config.yaml
num_hidden_layers: 10
hidden_size: 320
num_attention_heads: 5
num_key_value_heads: 1
head_dim: 64
intermediate_size: 1280
vocab_size: 2238
hidden_act: "swiglu"
norm: "rmsnorm"
norm_place: "pre"
norm_eps: 1e-06
positions: "rope"
rope_theta: 1000000.0
rope_fraction: 1.0
qk_norm: false
attn_scale: 0.125
bias: "none"
tie_word_embeddings: false
parallel_block: false
init: "uniform"
init_std_qkv: 0.0276
init_std_o: 0.00618
init_std_up: 0.0276
init_std_down: 0.00309
optimizer: "ademamix"
learning_rate: 0.000325
beta1: 0.9
weight_decay: 0.32
lr_head: 0.00466
max_grad_norm: 1.0
warmup_steps: 264
schedule: "wsd"
decay_fraction: 1.0
decay_shape: "square"
final_lr_fraction: 0.0
batch_tokens: 32768
max_seq_len: 384
doc_mask: true
train_tokens: 259000000
max_steps: 7905
dataset: "wikipedia_en"
MLP neurons of a small language model. Each row is named by its layer, matrix (gate and up: input weights) and neuron, and shows model dimensions 160-255. Each number is 128 + 32 x the weight over its row's rms, rounded and kept within 0 to 255. A neuron's up and down rows have the sign that makes its largest values positive.
A block is one neuron, or neurons of one layer that tend to fire together. After each block is what it responds to, as a language model described it from the Wikipedia text at the highest values.

L3.gate628 [145 117  69 117 169 178 160 161 153 124 117 116 108 212  87 161 124  98 146 103 146  98 153 163 106 127 100  51 105 156 154 158 127 167 163 168 173 106 162 124 134 123 105 130 126 138 120 171  84 138  80 181 143 166 141 130 147 106 186 163  80 134 112 128 153 118 173 171 150 177 103 117 128 145 107 134 179 129  93  60 118 116  86 124 100 158 137 201  98 132 160 178 134 171  97 123]
L3.up628 [124 151 115 127  78 166  93 116 149 171 135 133 195 189 123 103 127 185 173 172 174  84 182 216  85 134  74 100 161 174 121 120 179 183 126 161 170  98 106 134 102  86 152 124 144 128 106 107 151 112 101 109 135 110 189 140 153  84 138 136 172  73  74 233  97 211 156 153 110  85 111 109 157 125 164 148  91 120  87  76  53 134 104 148 139 160 191 131  77 151 144 172  88 172 112 102]
L3.gate891 [136 139 108 133  96 125 131 143 139 128 132 172 132 151 116 141 103 120 186 127 132 122 136  67 123 166 105  63 104 131 132 144 107 169 121  85 191 108 114 137 102  70 115  98 125 128 126 127 102 117  88 140 218 145 140 114 129 139 127 122 133 138 123 152 154 114  86 145 161 111  80 146 161  84 125 184 161 170 183 152 111 112 101 147 134 141 132 143 100  92 137 131 154 151 137 146]
L3.up891 [118 120  98  76 100 164 140 126 109 160 138 131 126 155  69 145 123 159 157 102  95 111 142 163 181  46 140 104 144 102  85 113 152 170 149 130  87 151 140  84 104 163 184 101 117 178 143 128 118 160 133 140 110 139 151 117 146  99 222  59 160  98 115 120 140 120 183 137 185 108 114 108 165 169 149 115 121 153  79  77 112 127 148 169 167 117 127 153  83 107 135 107 179 103 180 150]
Mid-word "y" in names

L3.gate392 [111 108 107 163 117 144  70  93 115  74 174 168 188 164 147 129 140 187 105 112 146  70 122 112 145 139  43 131 170 170  96 156 126 149 158  90 145  87 105 134 196 105 107 147 108 110 131 145  81 109  45  69 147 116 146 135 122 122 155 135 181  86 112 137 103  84 112 146 116 179 127 149 124 120 144 165 169 132 144  92  85 144  82 144 117 166 139 117 100 160 127 123 126 160 120 183]
L3.up392 [110 120 106 180 121 142  70 141 162  92  96 101 106 136 141 165 113 173  97 155 124 117 121 130 108 170 135 122  63 112 111 155 116 142 129 125 132 197  79 116 100 148  54 110  84 138 127 109  76 168 138 198 159 142  81  81 138 191  82 134 128 107 141 121 118 133 140 124  78 124  75 158 114 109 125 144 129 139 164 161  76 172 134 175 123 113 128  70 104  69 139 144 126 114  94 101]
L3.gate1267 [153 158  92 159 126 108  88 105 150 141 134  78 114 154 154 121 112 142  90 118 180  84 107 145 134 128 132  93  88 128 128 109 141 198 162 144 154 152 142 133 147  88 125 143 140 114 111 131  73 130 135 187 166 125 152 149 108 199 111 164 127 141 104 145 113 151 118 165 105 133  90 173 181 108 183 124 187 129 133 113 147 158  80 184 170 110 130 155 141 134 129 131 120 131 115 141]
L3.up1267 [126  76 107 174 140 102 105 139 123 207 195 149 149 141 119  68 144 201 119 181 163 114 130 117 104 110 123  78 178 144 177 105 125 126 154  94 193 125 107 148 120 109 129 117 144 115  78 148 119  78  99 180 106 171  97 149 135 102  81 157 148  68 142 132 113 158 101 187  64 177  66 167 134 143 198 100 156  96 224 140 119 151 124 109 124 140 103 100 208 164 198 123 164 217 171 171]
Zero digits in numbers

L6.gate191 [113 172 102  88 118  93 115 123  71 150 103 135 125 165 157  97 159 104 150  80 178 104 126 117  87 116 108 119  97 213 104 131  96 122 173 112 163 107 127 113 133 132  98  91 159 131 128 110 115 130 107 137 127 152 115 123 144 109 184 197 129 131  72 102 133 133 132 143  94 125 115 163  88 150 115 138 133 170 122 136 119 117 123 136 125 196 128  73 123 143 156  70 105 107  98  98]
L6.up191 [ 81  97 119 145 160 130 140 190  68 129 142 132 151 115  93 126 205 119 107 161 109  52 110 181 132 125 164  80 172 114 149 118 154 146 204 121 164 136 132 122  63 108 108 163 168  99  81 204 138 169 127 141 164 146 137 104 185 151 165 106 159 130 133  96 152 131  94  91 157  67 140  92  96 120  98 181 161 171 106 147 104 106 150 126 114 110 108 173 104  68  93 118 119  61 123 155]
L6.gate318 [146 122  51 116 152 142  76  94 116 116 141 144 116 155 170  92  98 120 140 141 120 138 140 126 127 156 146  93 163 179  92 182 111 138 119  97 169  65 137 127 137 187 148 169 122 105  93 109 103 165 117 102 105 187 175  65  65 114 178  96 148 138 112 166  63 135 132 139  82  92  90 121 104 108 159 104 161 119 110  84  98  88  83 145 101 141 119  93 105 142 107 120  87 171 108 126]
L6.up318 [ 94 109 137 151 152 144  84 145 153 139  91 102 108 147 170  48 128 147 159  98  94 133 179 116  79 141  96 101 154 158  94 124 151 107 106 152 147 139 161 187 110 226 132 101  73 175 116 111 148 161 148 135 160 218  87 140 116  68 190 135 136 166 105 137 121  74 128 172 131 117 112 164 141 119 197 122 138 123 146  98  62 127 118 150 103  81 155 120  91 164 118  81 109 159 103 174]
L6.gate813 [151 112 113 145 169 126 150 176  65  96  80  90 148 153 129 104 134 113 163 131 157 109 121 138 122  80 111  90 122 168 197 132 147 139 126 135 161 171  90 132 128 156 178 113 120 147 133 216 118 169 118 137 169 139 120 145  86 127  91 136 141 141  80 108 208 103 138 170 114 160 106 161 127 125  87 112 131 158 109  73 139 119 177 192 117  91 129  84  90 121 130 131 122 156 138  77]
L6.up813 [106 125 125 149 114 208  97 227 103 169 132 189 131 213 166 115  85 104  98 163 141 137 120 144  92  56  88  67  93 155 137 139 158 119 182 162 180 139 124 135 130 149 104 122 177 106 109 107  85 189 113 114 102 109 134 119 134 103 141  95 142 123 115 158 141 126 122 109  77 190 130 157 140 169 114 112 135 141 172 121  79 136 132 139  63 160 112 167  79 122 162 116 152  98 137 126]
L6.gate992 [119  61  98 119 111 136 117 157  84 138 132  89 104 136 141 161 113  86 179 176 153 112 105 152  88 166 172 119 166 216 119  91 127 149 114 108 178 125 138 131 145 134 158 125  78 158 167 130  96 158  95 127 148 164  75 173 102  96 148 101 191 176 124 132  96 131 139 108  92 136 139 178 136 171 103 125 135 194 155 162 116  87  94 157  85 132  88  97 121 133 136 146 131 145  73  80]
L6.up992 [138 134  98 158  97 166  86  99 104  92 138  69 175 164 116  96 132 168 124  90 134 126 121 141 137 102 166 109 102 151 116  69 206 114 117  94 112 149 127  95  45 129 118 148 154 117  87 139 145 143 101 114 103 171  63 145 107 121  98 140 137 166 145 135 134 105 120 105 135 125 145 166 127 128 103 120  93 111 167 102 161 136  90 189  92 100  95  57 125 165  72 163 154 194 124  90]
Mid-word name fragments

L4.gate353 [119  47  92 112 137 123 167  90 120 118 129 131 142 112 109  97 136 134 116 138 128 116 169 124  66 110 126 139 113 122 137 120  83 161  95 149 157 107 152 131 135 146 170 143  72  75 130 148 143 175 111  79 105 101 186 114  99 113 105 110 167 133 103 112  96 178 121 129 154 158 134 165 172  59 144 148 162 111 106  61 158  52  86 121  64 140  90 117 109  79 192 134 140 154 105 117]
L4.up353 [139 111  93 133  98 150 119 165  75 114 168 169 103 133 140 163 141 101 162 141 135 144 157 103 122 158  82 147 150 125  62 128 112 197 127 131 153 156  75 187 115 132  54  94 120 149 154 105 119 181 146 104 103 109  75 127 118 120 117 123  89 132 119 135 110 132  83 150  84 115 165 139 184  95 163 113 146 138  97 118 105 127 125 205  80 153 130 126  87 157 112 131 108 174 158 136]
L4.gate700 [160 121 118 113 152 105 103  84 100  56 153 136 132 172 164  42 117 123 131 193 144  98 147 166 113 145 117 142  60 141 112  98 138 165 131 137  94  93  83 156 157  77 201 158 154 163  86 174  78 129  48 140 149  76 202 116 129 117 156 148 143 106 100 108  31 118 147 142 115 167  98 118 153 115 155 186 166 153 163  87  84 120 150 184 126 130 157 152  97  96 182 147 146 116 125 136]
L4.up700 [157 111 145 181 145 127 155  96  66  85 146 160 107 143 108 169 136  85 143 103 128 144 119 136 169  99 115 118 123 126 120 127 136 127 177 162  98 101  84 123 120  92 167 146 111  83 156 151 109 172 109  80 107 100 175 127 111 113 106 162 163 163 133 129  74 123 180 107 108 134 172 144 158 131 159  97 137  76 121 132 144 149 127 154  84 155 111  78 172 125  54 131 114 149 113 137]
L4.gate729 [159  91  81 184 117 184  86 151 164 124 155 145 137 127  98 107 147 130 145 162  97 158 138 115 168 154  65  89 115  92 104 124 194 129 111 124 194 149 126 132 151 126 141 127 130 157 122 118 132 170  63 123 131 132  90 106 182 171  91  56 155 134  89 148 129 141  74 172 114 109 164  52 119 147 158  91 106 104 166 118 122 149 104 122  56 117 133 163 132 150 101 167 144 161 134 136]
L4.up729 [215 181 113  94  92 113  96 156  97 161  72 157 101 166 126 162 131 111 125 163 145 157 207  77 150 115 148 184  73  98 112 165 166 101 128 138 184 134 104 160 196  95 157 103  66 166 107 144 115 144 107 118 161 132 132  90  84  67  74 139 142 146 137 134 154 124 115 106 155 169 137 159 185 130 107 159 122  97 155 103 142 101 100 161  95 107 142 155 165 148 102 137 129 131 110 159]
L4.gate848 [176 131 108 124 128 158  90  97 114  72 146 154 137 173 187 128  66 138 143  83 152 128 126 145 135 202 133  82 127 162 132 127 116 151 108 136 135 100  71 119 157  78 176 159 117 119 158 130 125 106 141 158 140 139 137 141 138 184 141 137 102 114 116 130 143 158 119  99 175 135  73  69 157  92 120 173 146 101 131 132  98 117 126 172 156 213 139  95  96 209  98 118 149 140  93 130]
L4.up848 [135  84 123 158 123 119 146 125 137  70 123  83 156  54 123 217 109 132 173  72  93 110  99  71 190 160 138  74  22 172 136  76  74 125  97 150 151 122  50 181 137 115 140 114 190 150  95 131 131 115  67 186 135 147 153 144  96 173 143  90 110 140 122 107 127 115  72 155  96 156 110  73 115 108 156 118 127 129 151 119 156 131 169 178 110  82  73 135 102 128 101  91 121 135 139 149]
L4.gate887 [150 168 108  81  94 107 129 125 137 104 182 104  97 156 162 144 121 136 150 191  79 185 162  93  94 148 161 104 150 177 107  84 104 130 139 115 137 156 109 139 112 102 123 128 125 136 106 139  87 118 109 146  93 134 120 121  90 118 108 140 137 123 115 177 115 172 111 123 167 131 148 119 203 152 104  90 153 117 166  49 104 101 118 186 119 119 109 130  91 131 154 163 101 124 102 171]
L4.up887 [ 98 133 131 163 148 124 121  87 136 163 104 156  85 176  85  58 116 109 136 157 116 174 104 111 125 162 131 213 136 121 134 128 115 150 130 129 173 202 130  98 183  48 101  92 144 128 157 105 119 154  96 139  15 142 170  88 129 101  42 140 101 112 134 110 110  71 111 161  79 124 117 205 168 138 109 124 151  96 137 121 160 119  86 118 101 119  63 143 156 127 150 113 112 157  98 128]
L4.gate908 [122  87  76  96  73  94 113 123  51 100 136 175 151 181 178  78 145 130 137 178 101 110 146 100  81 163  87 151 158 145 175 123 120  82 129 126 138 104 122 136  76  48 142 143 172 192  94  99  58 118  90 155  83  85 121 106 139  95 167 116 124 115 115 132 171 160 132  87  95 104 153 123 154 128 162 166 142 161 152 111 109  96 145  98  81 159  75 133  99 116 153  88 142 174 128 148]
L4.up908 [149  40 153 114 127  80 121 126 101 158 151  85 159 152 124  56 113 105 166 161 138 121 189 166 134 152  70  90 146 136 119 113 106  90 165  82 142  51 173 157 154 166 162 124 129  60 170 147 144 167 135  84 140  98 119 174  83 121 118 131 128 113 124 129 141 157 142  93 157 120 141 130 127 137 103 144 140 159 140 107 145 109 123 151 141 153 147 116  87 195 145 152 146 145 104 164]
L4.gate916 [120 104 146  56 148 148 134  65 151  83 120 118 140 107 149  94  93 111  84 149 159  95 103  73 128 147 160 168 119 192 103  66 165  86  94 147 113 132 143  86 139 165 125 126  87 147  98 145 150 136  44  99 150  90 180 124 113 166  97  87  94 130 110  72  95  67 110 151  90 104 147 127 161  68 128 106 118  94 118  97 104  41 130 126  97 184 140 110 117 175 148 168 109 151 120  82]
L4.up916 [134 140 130  85 126  90 167 153 126 127 163 137  84 109 117 110 106 135 177 116 100  72 107 151 126 134 176  95  86 139 167 174  99 153  64 132 189  73 144 130 114  32  75  99  99 158 113 146 130 133 174 103  81 136 114 103 131 195 171 117 126 117 108 178 149 153 152 151 129 184 115 104 136 127 103 131 105 147 130  56 157 147 146 107  79 185 135 173 112  79 160  99 180 147  98  85]
L4.gate1159 [151 117 120 146  66 105 130  85 133 142 146 141 191 111 157  94 148 131 122 151  98 145 191 110 156 138  50 171  52 139 126 138 122 167  93 137 190 132  96 116 164  45 173 118 110 159 157  90  89 146  57 131  88 150 138  70 141 122 110  84 115 122 106  71 115 112 128 111 128 144 116 155 140 120 122 170 152 174  84  95  97  53  70 196 186 159 160 122 101  84 123 164 142 157  61 153]
L4.up1159 [152 151 128 110  57 140  94 115 124  98 129 118 152 165  76 121  79 111  94 143 111 122  99 130 137 112 130  55 119  89 152 118 160  94 123  58 170 125  77 144 143  90 155 150 189 115  96  98 119 128 167 144  98 130 121 152 143 193 114 101 181 126 103  34  87 107 126 157  94 224 152 104 110 127  68  96 189 143  96  88 130 106 122 193 159 202 133  96 123  95 182 147 126 159 158 135]
Mid-word continuation pieces

L4.gate26 [129 136 176 129 136 125 137 128 105  93 155 153 126 121 154 115 121 109 142 130 171 113 162 179 112 124 134 109 207 169  96 143 156 156 182 106 162 120 131 146  99 118 128 143 197 132  55 115  79 139 138 172 127 150 134 105  73 130 143 119 143 119  99 118 154 147 120 168  85 103 150  56 117 138  98 101 133 106 151  77 126 149 108 108  59 179 154 169 111  93 125 102  90 161 102 101]
L4.up26 [141 162 129 136 152 162 113 104 134 137 139 120 128 118 149 132 128 132  92 118  83 108 122 102 147 114 133 122 157  93  78  96 151  88 168 131 116 148  96 126 152  87 175 141 108  94 148 126  74  86 163 139 159 130 200  62 132 171 139 109 190  90 107  51 149 136 106 153 114 110 133  91 105 134 108  83 144 114 136 102  65 157 131 117 196 152 184 122 156 146  77 130 100 110 160 144]
L4.gate106 [136 131 131 134 109 163  82 148 156 112 152 123 173 137 173  93 119 149 113 122 166 162 126 189  74 139 126  98 111 164 105 179 175 174  54  94 187  81  84 176  70 140 132 128 118  80 109 138 118 103 136 106 158 161  69  99  97 132 170 188 130  70 159 137 147 172 143  92 184 117 126 116 127  94 110 124 115 130 102 166 121 132 148 155 131 162 146 140  76 196  92  66  83 147 130 155]
L4.up106 [120 101 126 132 142 186 103 158 153 158 140 149  68 117 138 133 130 151  99 174 183 126 153 175 151 121 112  81 172 116 108 128 125 148  90 148 119 173 143 121  73 175 139 179  90 116 144  96 201 168 126  80 126 134 117 140 172 150 122 124 101 125  54 147 151 193 112 139 143 110 124 119 139 154  93 137  90 163 116 186  77 145 206  81  76 179 142 149 113 112 106 105 134 104 141  79]
L4.gate343 [148 150 105 133 153 122 113 147 139 150 114 100 155 107 130 143 122 161 182 150  85 107 139 164  87 158 139 100 134 104 112 125 147 137 154 146 112 167 158 166 214 142 137  84 194  95  98 124 129 151  61 132 140  77 156  82  87  88 163 163  95 126 102  96  99  91 123 110  92 188 174  75 165 129 131 142 153 135 121 130  89 105 133 183 135 154 201 138 161 142 156  76 117  63 112 118]
L4.up343 [112  88 148 209 108 128 116 153 123 123 185 120  43 149  76 131 138  95 126  95 123 158 157 166 208 132  91 115 117 140 148 123 127 112  94 142 153 114 140 141  96 138 169  67 118 120 120 166 172  90 133 127 210 147  79 129 161 170 148 159 169  82 151 145 190 119 144 152 101 133 101  90 155 159 120 137 126 188 114 124 112 130 165  78 175 161 189  98  88  61  93  93 127 122 171 155]
L4.gate586 [133 134  67 139  80 106  76 161 105 155 178 118 125 129 107 124 102 125  91 148  96 104 115 183 149 134 136  99 196 133 136 129 146 189 144 135 129 132 171 136  70  91 141 119 131 164  67 183 132 133  48 112 138 145 172 126 115 140 143 133 172 168 112 153 175 155 100 102 154 145  65 124 147 141 156 151 134 120 150 156  97 115 153 158  86 179 114 150 127 147 136  81 127  98  96 118]
L4.up586 [ 93 108 102 185 125 151 116  96 161 138 183 127 141 103 123 120  98 150 107 123 128 125 105 142 162  89 115 143 168  90 128 139 172 171 173  93  67 113 133 114  78  91 151 127 113 138 112 162 139  86  87  96 146 129  75 146 144 109 129 114 128 159 148 146 176 115 124 129 117 113 134 127  76 184 153  94  87  66 103 159  50 150 183 108  78 156 108 180 199 138 137 100 141 115 161 111]
L4.gate821 [157 123 156 142 147 152 152 216  87 141 206 130 106 137 144 111 118 154  68 143  85 123 178 139 115 140  72 107 161 175  93 135 105 163 151  85  93 119  64 107 131 125 114 108 180 151 134 114  99 115 140 166 187 111 134  74  72 158 111 147 157 154 105 126 163 135  76 131 142 115 139  62 110 137 120 103 186 172 131 113 121  88 158 110 136 182 138 100  89 105 104  98 105 110 133 108]
L4.up821 [163 160 135 113 118 132 128 110 102 199 160 136 138 158 109  77 151 136 107 107 214 114 157 187  53 134 120 102 135 160 133 152 138 156 155 118 135 101 153 114 152  87 122 123 142 133 138 174 128 118 185 154 158 140 103 134 123 133  68 168 133 120 113 156 111 136 121 156 143 109  79 109 123  80 169 112 105 126 125 165 123 117 169 136  99 160  75 155 153 120  70 106 107 134  79 166]
L4.gate859 [125 140  78 145 139  62 134 126 137 137 135 102 137 129 142 169 146 137 110 131 179  54 135 138 176  98  84 143  94 113 143 141 105 151 140 138 157 223 117  68 124 141 164 134 137 172 140  74 125 181 103 174 165 183 129 141 145  74 120 123 120 139 169 195 123 186  92  95 107  98 144 131 102 137 121 106 105 131  94 140 141 100 137 132 104  88 127 127 136 156  95  88 114 114 211 113]
L4.up859 [135 143 135 196 159  93  92  64 183 174 170 131 103 134  78 129 139  65 119 120 211 126 142 177 140 112 102 105 122 134 113 117 165 171 168 118 162 153 179 119  72 133 187 141 116 189 101 148 100 125 148 150 202  73 146 186 139 116 141 180 144 115 105 101  54 153 104 131 107 107 132 141  99 122  89 128 117  99 145 106  71 109 100 123 196  93  78 132  72 102 122 123 120 123 176 111]
L4.gate893 [141  98 122 146 156 157 188 152 109 126 157 158 157 145 200 186 166 120  92 134 115  67 178 170 136  79 121 112 179 166 107 150 138 168 112 124 112 109  97 161  93 137 126 104 141 125  73  71 144 201 117 144 165 114 162  82  98 104 129 158 144 105  99  74 132 161 122 110 195 122  70 115 152 174 155 162 122 132 167 143 112 140 153 147 149 184 135 115  82 162 124  71 116 116 154 118]
L4.up893 [134 152  89 109 135 100 122 118  71  91 110 222 153 192  97 131 149  71 152 149 214 144 159 143 100 100 124 130 170 129 123 148 184 151 118 102 113 110 106 141 110 139 110 161  94  98 136 139 112 175 170 124 106 140 130 122 170 140 118 132 136 104  98 157 210 114 151 126 122  98 178  78  99 160 139 159  74 200 152 108 133 137 128  56 155 143 168 149 117  78 168 163 133 130 142 151]
L4.gate1185 [167 129 156 177 124 152 183 172 169 133 110  88  97 198 133 145 147 137 114  81 144  81 167 174 112 127  93 162 121  80 126  91 155 146 198 138 158 140 147 135 138 138 166 141 122 135  96 188 145  83  71 152 163 127 139  56 123 148 121 135  70 118 146 126 116 120 116 112 185 148 101 130  96 159 154 132 109 132 161 145 159 155 100 111 124 121 179 115 147 122 120 156 174 110 164 152]
L4.up1185 [173 110 139 138 128 149 131 162 146 123 118 139 162 173 134 105 138 125 125 144 137 132 184 143 115 106  93 139 103 133 125  90 138 131 139  98 176  98 114  89 110 114 230 116  52 112 106 156 103 125 116 107 136 196 182  99  87 179 188 120 173 179 106 133 108 106 120 153 116 128 151  88 120 210 127 130 143 119  85 158  73 111 112 164 128 159  95 120 116 136 113 105 120 205 165 115]
Mid-word fragments after vowels

L6.gate475 [139 138 122 113  78  88 173 115 134 153 108 177 152 114 116 110 132  84 104 178 143 130 115 154  98 157 122  98  58 145 141 121  93 121 116 158 149 140 134 151 228 116  98 142 159  82 169 194 101  77  80 165 164 109 170 104 172 104 173 168 125 179 131 145 102 128  77 175 160  97 175 117 189 174 184 150 137  56 129  89 160 117 160 146 140 105  87  76  87 129 131 110 143  86 123 140]
L6.up475 [124 194 128 134 132 124  97  91 144 149 112 101 106 130 122 149  74  99 124 103 155 139  71 138 139 135 149 127 124  82 150 130 109 105 151  77 106 112 165  97 116 176  94  99  58  97 133 159 138  95 119 115  63  98 151 122 106 149  93 134 122  81 140 137 132 136 102 110  89  73  95 138 149  93 104 144  71 117 169 122 115 154  79 116 113 146 123 164 152 105 172 135  67 194 135  97]
L6.gate618 [133 120 141 165  84 171 105 143 104 162 162 137 149 166 111 135 120 150  92  88 135  93 173  75 127 124  90 153 109 117 110 145 183 136 118  97 100 123 155 113 114  91  94 113 119 155 157 125 127 143  93 162 117 132 134 108 145 148 173 183 121 149 105 138 113 121 107 203  99 137 139  86 203 112 164 121 148 163 138  99 116 112  56 176 166 180 133 106 114 121  90 106 118 184 104 172]
L6.up618 [111 120 168 138 152 126 191  61 184 106  61 184 127 112 174 116  63 116 108 128 128 105 138 158 148 157 160 133 181 136 111 163 139 145 175 131 102 126  57 126 154 203 127 193 117  95 157 131 109 126  91 133 158 143  63 115 127  82 113 120  97 187 113 110 136 139 125 156 108 160 126 166 169  51 156 154  90 129  90 114 139 124  98 120 109 150 111 145 109 123 164 121 122 143 106 139]
L6.gate1208 [162  84 108 154  53 109 175  89 137 109  85 165 219 162 135 134 138 103 105  86 143 104 168 142  87 184 154 167  99 147 146  82 135 100 143 168 140 128  56 126 121 147 105 165 134  63 138 157 142 106 127 140 158 148 114 121 129 129 178 116 100 141 110  57 136 174 109 156 157 124 144 156 132  89 165 145  82 102 175  77 164 126 131 198 156 152 171 134 122 104 142 145  65 171  95 175]
L6.up1208 [121 128 105  96 152  91 138 102 112 144 148  94  87 140 168 160 133 137 177 104 165 142 129 128 117 102  98 141 111 122 110  84 120 133 141 153  90 155  48 128 114 154 105  84  82 101  99 167 180 147 102 161 131 124 136 142 154 141 184 172  91 186  94 107 157 125 180 153 155 113 150 125 141 154 114 151 106 151 153 111  89  93 158 126  40 111 107 123 146  33  73 121 173 119 158 110]
L6.gate1216 [193 122  75 112  77 122 171 148 114 117 178 135  92 147  75 135 158 155  83 153 143 150  96 192 167 169 128 194 120 107 138 142 116 125  65 145  92  86 164 100  94 100  78 118 110  93 141 114 110 205 128 162 121 150 109 124 131 158 133 182 143 168 138 169 123 135 140 131 170 163 176  65 229  74 174  95 171 123 130  76  98 108 100 135 122  77 102 176 155 134 135 146  87 154 143 147]
L6.up1216 [ 86 125 134 151 218  88 141  99 140 130 118 108 151 121 141 112 143 127 125 139 151  64 203  56 110 156  65 102 174 143 103  84 135 150 105 116  99 141 139 150 111 129 141 101 136 106 148 199 126 123  78  95 144 169  80 206 126 130 136  98 135 129  91 120 146 111  90 196 148 151 129 170  87 107 135 171  96 149 142 154 149 160  86 136  47 133 126 165 133  95 123 112  77 177 136  99]
Structured-data delimiter tokens